python train.py --n_layer=13 --d_model=256 --n_head=4 --n_kv_head=4 --head_dim=64 --d_mlp=704 --vocab_size=4096 --activation="swiglu" --norm="rmsnorm" --norm_place="pre" --norm_eps=1e-06 --positions="rope" --rope_base=10000.0 --rope_fraction=1.0 --qk_norm=false --attn_scale=0.125 --bias="none" --tie_embeddings=false --parallel_block=false --init="normal" --init_std_qkv=0.0447 --init_std_o=0.00876 --init_std_up=0.0447 --init_std_down=0.00876 --optimizer="adam_variant" --lr=0.00102 --beta1=0.9 --beta2=0.99 --weight_decay=0.13 --lr_head=0.00819 --warmup_steps=284 --schedule="wsd" --decay_fraction=0.622 --decay_shape="pow" --final_lr_fraction=0.05 --batch_tokens=[65536, 131072, 196608] --seq_len=512 --doc_mask=true --train_tokens=612900000 --steps=5279 --dataset="wikipedia_en"
MLP neurons of a small language model. Each row is named by its layer, matrix (gate and up: input weights) and neuron, and shows model dimensions 96-223. Each number is 128 + 24 x the weight over its row's rms, rounded and kept within 0 to 255. Numbers have three digits each. A neuron's up and down rows have the sign that makes its largest values positive.
Before each neuron's rows, "fires on" lists the tokens most often at its 100 highest values on Wikipedia text that the model never trained on.

fires on: " |", " sp", " ", " W", " sq", ","
L10.gate84:181108162131159135160125139169075158093131112105132159153091127092162144137169131120104136106160106125145145156082142118115152145064117103124135120180114136126156137122162118090136155132138149179127135081136095135138194148111105117129133139083103099151150095145155135132114114117114136139158142114109100119138113139125085135126119173094173135104150127111141125119131125123132132146106
L10.up84:141158103133116171103139110111138139129110159073134121115146120120135118134110138073166128163147107101136140132148142139157120133102139175125128145113171104168076122107099119086100132120107177113164146131140145139170141139148102132113124114147114145116102124122154121138140160166123126166128053103114102133122131138100158130118165137123118140151158065128118117115187100128136163176131

fires on: "1", " the", " ", "2", "b"
L9.gate491:162149108128154119124132145098125124136088117118147145096090111134150124078139111127142152185116121169118091120070190130124138138130160123124140105122119119150116149122118131178145076135137096149143141142172120127134137154114137124100167130119121124123136174143121077149146132165140110131085101098104161134127104154121130093124113149157112103130150167097189137119146105119117051108096
L9.up491:098119094112109111078157188139106132161102127157109080156166116131113162152117086106132109119117131127120135133120160145155130105099092116192117135105088110129154147159131148133154086105097112141117180112144138097153118111101105148139150166133132095143157117145123116099157155143131143115106121124114133121138133094111091097106121108100150102144202150160117109052099182144160134120110

fires on: "1", ":", "in", "E", "por"
L5.gate437:107106101132087123127112155122096132176063154073118131138143136134108124100143122112128147151141131138157125083137182090135135162092141111124131132141114119106124086096149113117110143126093119129123097185076104136177166104123110105108181121069078120130165130161145111110104138160140118117136111155109113116091081097126109138137166159168104083104123165136151108166125081151144090128109
L5.up437:118144139121143086146101117123085166116170116088128126129122115173158125188129110098163100131084126143153115142132148105122137116148143128124087139114168103099122143099120054148139131114091099115139088186128112157134142122154127158107100169126147098117157150165101091141151164165143115108140121108108104146130126132175123124130129177175132115161113121114142082135105144118178124099151

fires on: "0", "\n", " ", "r", "om"
L8.gate184:129122131158103095129149088141131141130125103122114125168072101119111086108148107135145086156119128185136188112113123134152142112185147112095088107163134134121096116104131109131156121140108131116141109164146085103144113128107104112112107131112158107150146152180144084132146121155147116085141130107136099107161162144136130145107163100121097098116123132134114155106118160100117111129116
L8.up184:150132122160104169133115138155120125130079122130123116080131163093117144131105130127133149153126134131144144122109146070128167092105170145134083123116144131145150142160123128153154108145137114153126112160076125119141137081164165118180145135117141120163114126144131135177133098135146120125110162132119121138120115137149141138131154154160118147155133087131125155132146095116139152133090

fires on: " ", "1"
L5.gate675:131151120143120141126115144148135138134128101119178111120113152153106078166110128141145124100140129151149134103137147116115079142110124093161088110140128106135137129149131110129119091148140116141108120170100141142160133108110118169110072153159079088140120145152114120127085115158072152065165155127106114151146131114049151090127171104126119117140087116113150157083160148173136112162165
L5.up675:157145122143106111064130112167092112131123088066109094145123099150152106109122092096108148156114161186112099134118087119134135125117149131108121114112102164109119130176101166129135148123116116118112145120137128124151099146141117111149140106083173088140152095152123121138155146160123110132097156153170140068099127142142111114113108179158147103117106117147132080164100116120110141102099

fires on: " |", " —", " ", " −", "°", "."
L10.gate239:149110121174123142138102135155114154121105158109159123149144102094138115145169139152121157125131131157155109120126121120128115145188119116100098097149154167155128166144125108074114147082136137120149138079104126127149124106159117145114166100099150103128118120120127126144146109053124144169140122099129138134167144151133108158086143141124153156102114115138101165123140074106129115142119
L10.up239:113145099132090151112127078092139090118170123096109136139143109104159118159112138106140139154143132139121123133146116135151142097130103074106136138121158133081144101104122139126131116122135108089103143114110160121102127127144121153094159167149126167122103130152139124126134177138121107166144109132096123157146076077215112116156128142174103112103140158133123146098157155161101157097134

fires on: "9", "0", "8"
L8.gate534:112095153108139146112124102129118124193144081129103130162120115102091154101081137110147141150113108114127126130134121119131157147123133087164125156135128093144075112129146123187102109117117143133175142128111133140134125153148136112150163165140141167145139169143137086101147097173133073082112149171109113136128134121122100093142116151154091110101131108112115132188079124088144143085120
L8.up534:124123135124105143112117113090133080151130092120109135122070086107114110154145147163112108117129101136119149127149159124155145081115152143118155143133132130147117169106124099145055115156109158148127089115100117126138105095129125099150121177104151167128182157129207087124111084173122146143102160112083087116097101113118135106119095119138128142130163131119120113147077147101110142132136

fires on: "2", "1", "u", "un"
L10.gate145:141152154121115177166108127171094133111125113095097105110098110105137128145106115080116111136101134148142130103124110173122099147123148104142073144096132132124146124145091138141100128118170162156137122140120128148115152083141154118114141108141126128169128122173130092159119139139140130113133088134152109116084180107097100137127135110093146156149145117128112137099099104175104031169124
L10.up145:151118144110117125109140120120117120130093153108111137114131129118106121145122165118141149142134128181128120138126109134135157124097131141124150106094136116132089162165135116090119142116123109141198105098139122127140101111101137126103178079130185084086178145115115132141106152112147163183120200134142183140106116136167133125111120123171136147105109159126145101148126171110138138137108

fires on: " ", " |", "-"
L9.gate221:174135154130102139117124094146133125072148136117094162131131119102089125144119153112116179120121138124120124168098154110139145148158165106078124106104147116134139084115139142168134085130079123157124135153162121105139134153145131164085126108094136187160111139171121116141092139105102143176126091121113148104112158150134130135121160115152158150137114124142133143124144064113145104169191
L9.up221:123126089131127095158178162129118123080169143107184094184126131132133100130162110106122156170139109126149116117166174170102127121116100126073113140073117168151104107141087120145169114144136148103107156182138136139119089116101132109090125139137111083087160079108148118144103140117086134123127127137099151119121142206072161140084137095121128155125114076132146130089144178129130128121121

fires on: "0"
L6.gate512:134088149126102094094150087120134153126107110115126167130103144102107080129130133073143101152173133129155150100110111117139153136093121103090123142144125135147103079140124166147182118101092094133130135147120125149124155092134101067058164123117165156107117194176138112109155122137117109139116159123120112113128166105123128096123158138168131090125111126120141156146099126154138140142114
L6.up512:108156104129137131101149145123103109117112062107138137105112141156102127106111130144144133111141102112110131086108177125097128101134121087079114088116129107123130093164169077147113103135134145117143125108120114118145102119144098092102160121120137151131162128140145104130139105173131115071128110095070097137112159128123146155150180145125139110121097111107127149110128100140124167077088

fires on: " ", "|", " r", " |"
L10.gate195:094165125157129091148119111120133124146123121164136127153103127125173154125128156151099150144113136127114160135101105162118128135161104133127078154095141124066142083143126111107110128141086139122150101133128134106138130107197157129101127125181126120122131115113135149101121112162134158154170131111138142117100152126142083136099075141150139140152086135139134134155122119096135110151049
L10.up195:148122094097080140127120110104103114126152147085095123127157116111114154137150159098103121107137146099134117116099169164131107128120058109105096052159130127103136129166129087176142113115095117152141124152144136131130125147133112166095141113137164118085108141141150118102145149145110106158107062099137100114134143109165150098150103143121096138141153125092154109119162157137146104127155

fires on: "9", "1", " re", " dis", " wh", " do"
L6.gate418:148121152070116128123109143109139133109154130131125144131114095134132117087130121162144093129100142085106141137140166124144142130131152138153072100142125155101117158135116111148111148179119149120159101170107143134125122140125088127098130110133151141135121117136122138125113143178136144160110134204154129111115116136124120131143153163190132109111111190131127111112123149187130104158134
L6.up418:106145103149154175127097107161120105154120094129085135113147121141115110151119169180089114100117140130118134110133144169125120136122106098142132132138093159067162133158118169171101148127105140107168165139101113157080150119088165125118167139114142169141133169103097117128151083120134123141123066143099127123135107127092112162104190151104127148110124122135154119159120114145165118122129

fires on: "ronze", "les", "inals", "if", "le", " medal"
L2.gate251:146135147095141135130119150103131108116121104146129169154152127122186131171138099123133109119118102155168108127101151136141117124146101151126068135117132101113136093082137125103147131123064127108121137130090109141123152145120127114115134095163112118173137132131096140135138117137110175125138134116103124132115141127166134117091161156131136144089136082117094115100160162109130134126121
L2.up251:152148129127136167106157174140147132140141082130133143181065099123110130144122101126110114098133138136142133159157134096144099135090144169109091138119110137111137124135135153158133135114109132163141140142102127089091119074148121109133137117134146092155120134155133118143095098161147124095136098162090153134108151066130100157129079123162165161074160122125130115116127102154076130112082

fires on: "r", " str", " his", "ir", " her"
L10.gate567:143136161130117143127105146110080123139114151170155133105106094111128107139150131160087083129135131107145143154146147099138136103127134104126091160149119123167173141124113134135116111139136075113125151137123129150107125156111133151170167099148132103143102127139131158140091084147082112102132128132142115131133113098156167099136110129076131140154097184112141153144086128120138131167165
L10.up567:102116134096139179084151106106154140144163163131143114159148151116171130121115162124126125151118099169124129154164165084105158156109147157120132164183128105134133130106112144144131146141127113128110156163119170143103133108145119134169119153111106147155112088119185134101099141129138134128098146130115120148111114118184171139122113155151141127114142127099170151108172113125122152154165

fires on: " ", " l", " would", " tr", " phys", " m"
L9.gate641:121141108138140123077100097170138118132141144109118137149099183101140098135140109093137092090119177120126109150089140130122159159108138131145089130102070167144124132120168135138128148144109129169106169169117071119113125119095164146137127144135076145153119168094147107112144126183118111104123115118137113151145146109081166119111085135111113127153087112062118134115109142161150129135139
L9.up641:158146106114147116085138146115114143173106153103084085117108123109119147107156102129132122132117120111112126121136105127098151137114116154128089090110121134127130128165148139179112156153119140090141138141122075138142113115170123129133111131105147118095123127152169129180161105189125140117161050130117118108148125136073112093134154130119165094154123146139113136136113113154140136144124

fires on: "9", "1", "0", ".", "8", "7"
L5.gate604:166181118120130114090113130133094126111125131109135137128105112148146133135111119144107098123170097132145152165131134090130117166138128116149099104127141136129168115145134111162114163142122085120172093124085145113183142144164112092089165113120104155155116163154129112135153131158132171125081125181144151139132155133142115088090163110131146119120134113138143084150139119184105119183140
L5.up604:142114129152167120116124118104179123129161135166095103104138122115135107121080161113140140144075140093148109085098108159146091111115129075163118106136169115079127127153141116161121143157150143132102088132142125104119091120122159142131188170103212161111163099147161162120110107114132118170129135074118159112154108115138160117147135144136113139102118147119118093151127118132137157131098

fires on: "\n", " ", "-", "io", "1", "0"
L6.gate116:113139153198121106157147101140112124137127096167127104099119139074097123142137167147162160172089096146136177099110164126134126121078100120128125126117149137139134127133136109165132117116142115127105095127086115165141155090123126067122129147098105124128131167177109118113101130122160130142156178168089116118097131138120166128116098138155114131126119128107118147111053170128105101124149
L6.up116:102134116145165156173153114092108125133150112131123161105099138161124124116132091102094094166129157142127106129136166089111164118102114121113132143084134123126110141126134113141118088136131133152150107132160131150151140136142141119097141104129144108119170117175144120141103142196173136076116108128128085116145098153129104144101143134149142171155124101141123117149120134098155157096109

fires on: "1", "oy", " Y", "2", "0"
L9.gate70:121140153102124138105134112101120127127144101083130116140166108165117126171104152086149148143104116122121150156112130152165124119119179125120130177125146140115109120115130150100141146151124150130092134118088150133132161136115144149140165135107130140080104141184112115127133150141135130119128141134167141124141148146137073115136145119145158045146121095131141148146148102104156099131133
L9.up70:158114125106165153128114095086096160151115120105144129102172095194156166170090092107143104096106121166168136161098163130171165120121114103127115137112136131117117141114158118100156117160085123135111139115101091118136108138146103120088100122103134185098094158147122114129153146136142124146128144134088123113124138134150110109131134090125123120137113134143118118130128119143145154118108

fires on: "1", "a", " ", " el", " del", "gy"
L9.gate43:133102117142151135170156137152146155125130098132139129102097138116143165138133128117150145147126091145155187084113153113117135122179148106156106096132152153173143125137130115127100067148156117157118091170075143133145147155139141159082167118155145095102117157149141128089090142175117149144155118146148140120105117138148150139115131130127118098101130111132179114144166121097117112144122
L9.up43:165162126109163130132151160155120133107110102118194128108121112152123124120138110100166140144141104131111129103155119123130133112098129083168148147118129122115120120141108149104140126187148153141159142161122109133149088085138110166072123131094114106091114141125138147130129163178116160133113139132146125124145112121155145166136107117176116171086154157082132097143119164140139104150095

fires on: " there", " There", "|---|---|---|---|", "==", "|---|---|---|---|---|", "|---|---|---|"
L8.gate179:140126124103147129134148117144086124152090112125113160162140118100099125162142112143136189113146077140174121127139138148113119161103123140134106125093157126122158115137115085144167169163119136081135131129116147098119163168074170135109076138149105104157066120172107126133120128151136163137132158104110123165097099178118108135065145132097104143114140101142153148125141175135107105077115
L8.up179:151126170135156134121141140127130125142082119140128099091136137092125128143126143156160152088116131163141147143115124177122128137112114104110132145078137156131130111129162067122159118129116163138136130157112098085125142123119136098100151146134177119132100135170107113112145179107112073088157120152095146126100047123120125115077114128138142130145137129120128125097108158147098083083118

fires on: "1", "0", "7"
L6.gate73:101148152142158134131144151142117091100146133155127132112096116152125139130118128132092158162138056140152136090075180151162140131132157135144136098145124126113130104116128150129170130182147140103138101163130100116096165150104150148105156174141137116093125138122161104109161145101159136137122132119137163180156144114117109125099140124124126130135177129132123154125136113154108114156167
L6.up73:124153127147165107115096111092107125128103101106171113087109091161121121162144105123097118146131106111112123118101138166112127121125120100146097114096127118102135170100101189167126105196093143099116133125143146141138068156081109127106138126135163114120172108148118136104127126139103132158083112120118042122106121127120121118158104127150139099124131156133093110110138162113131138113120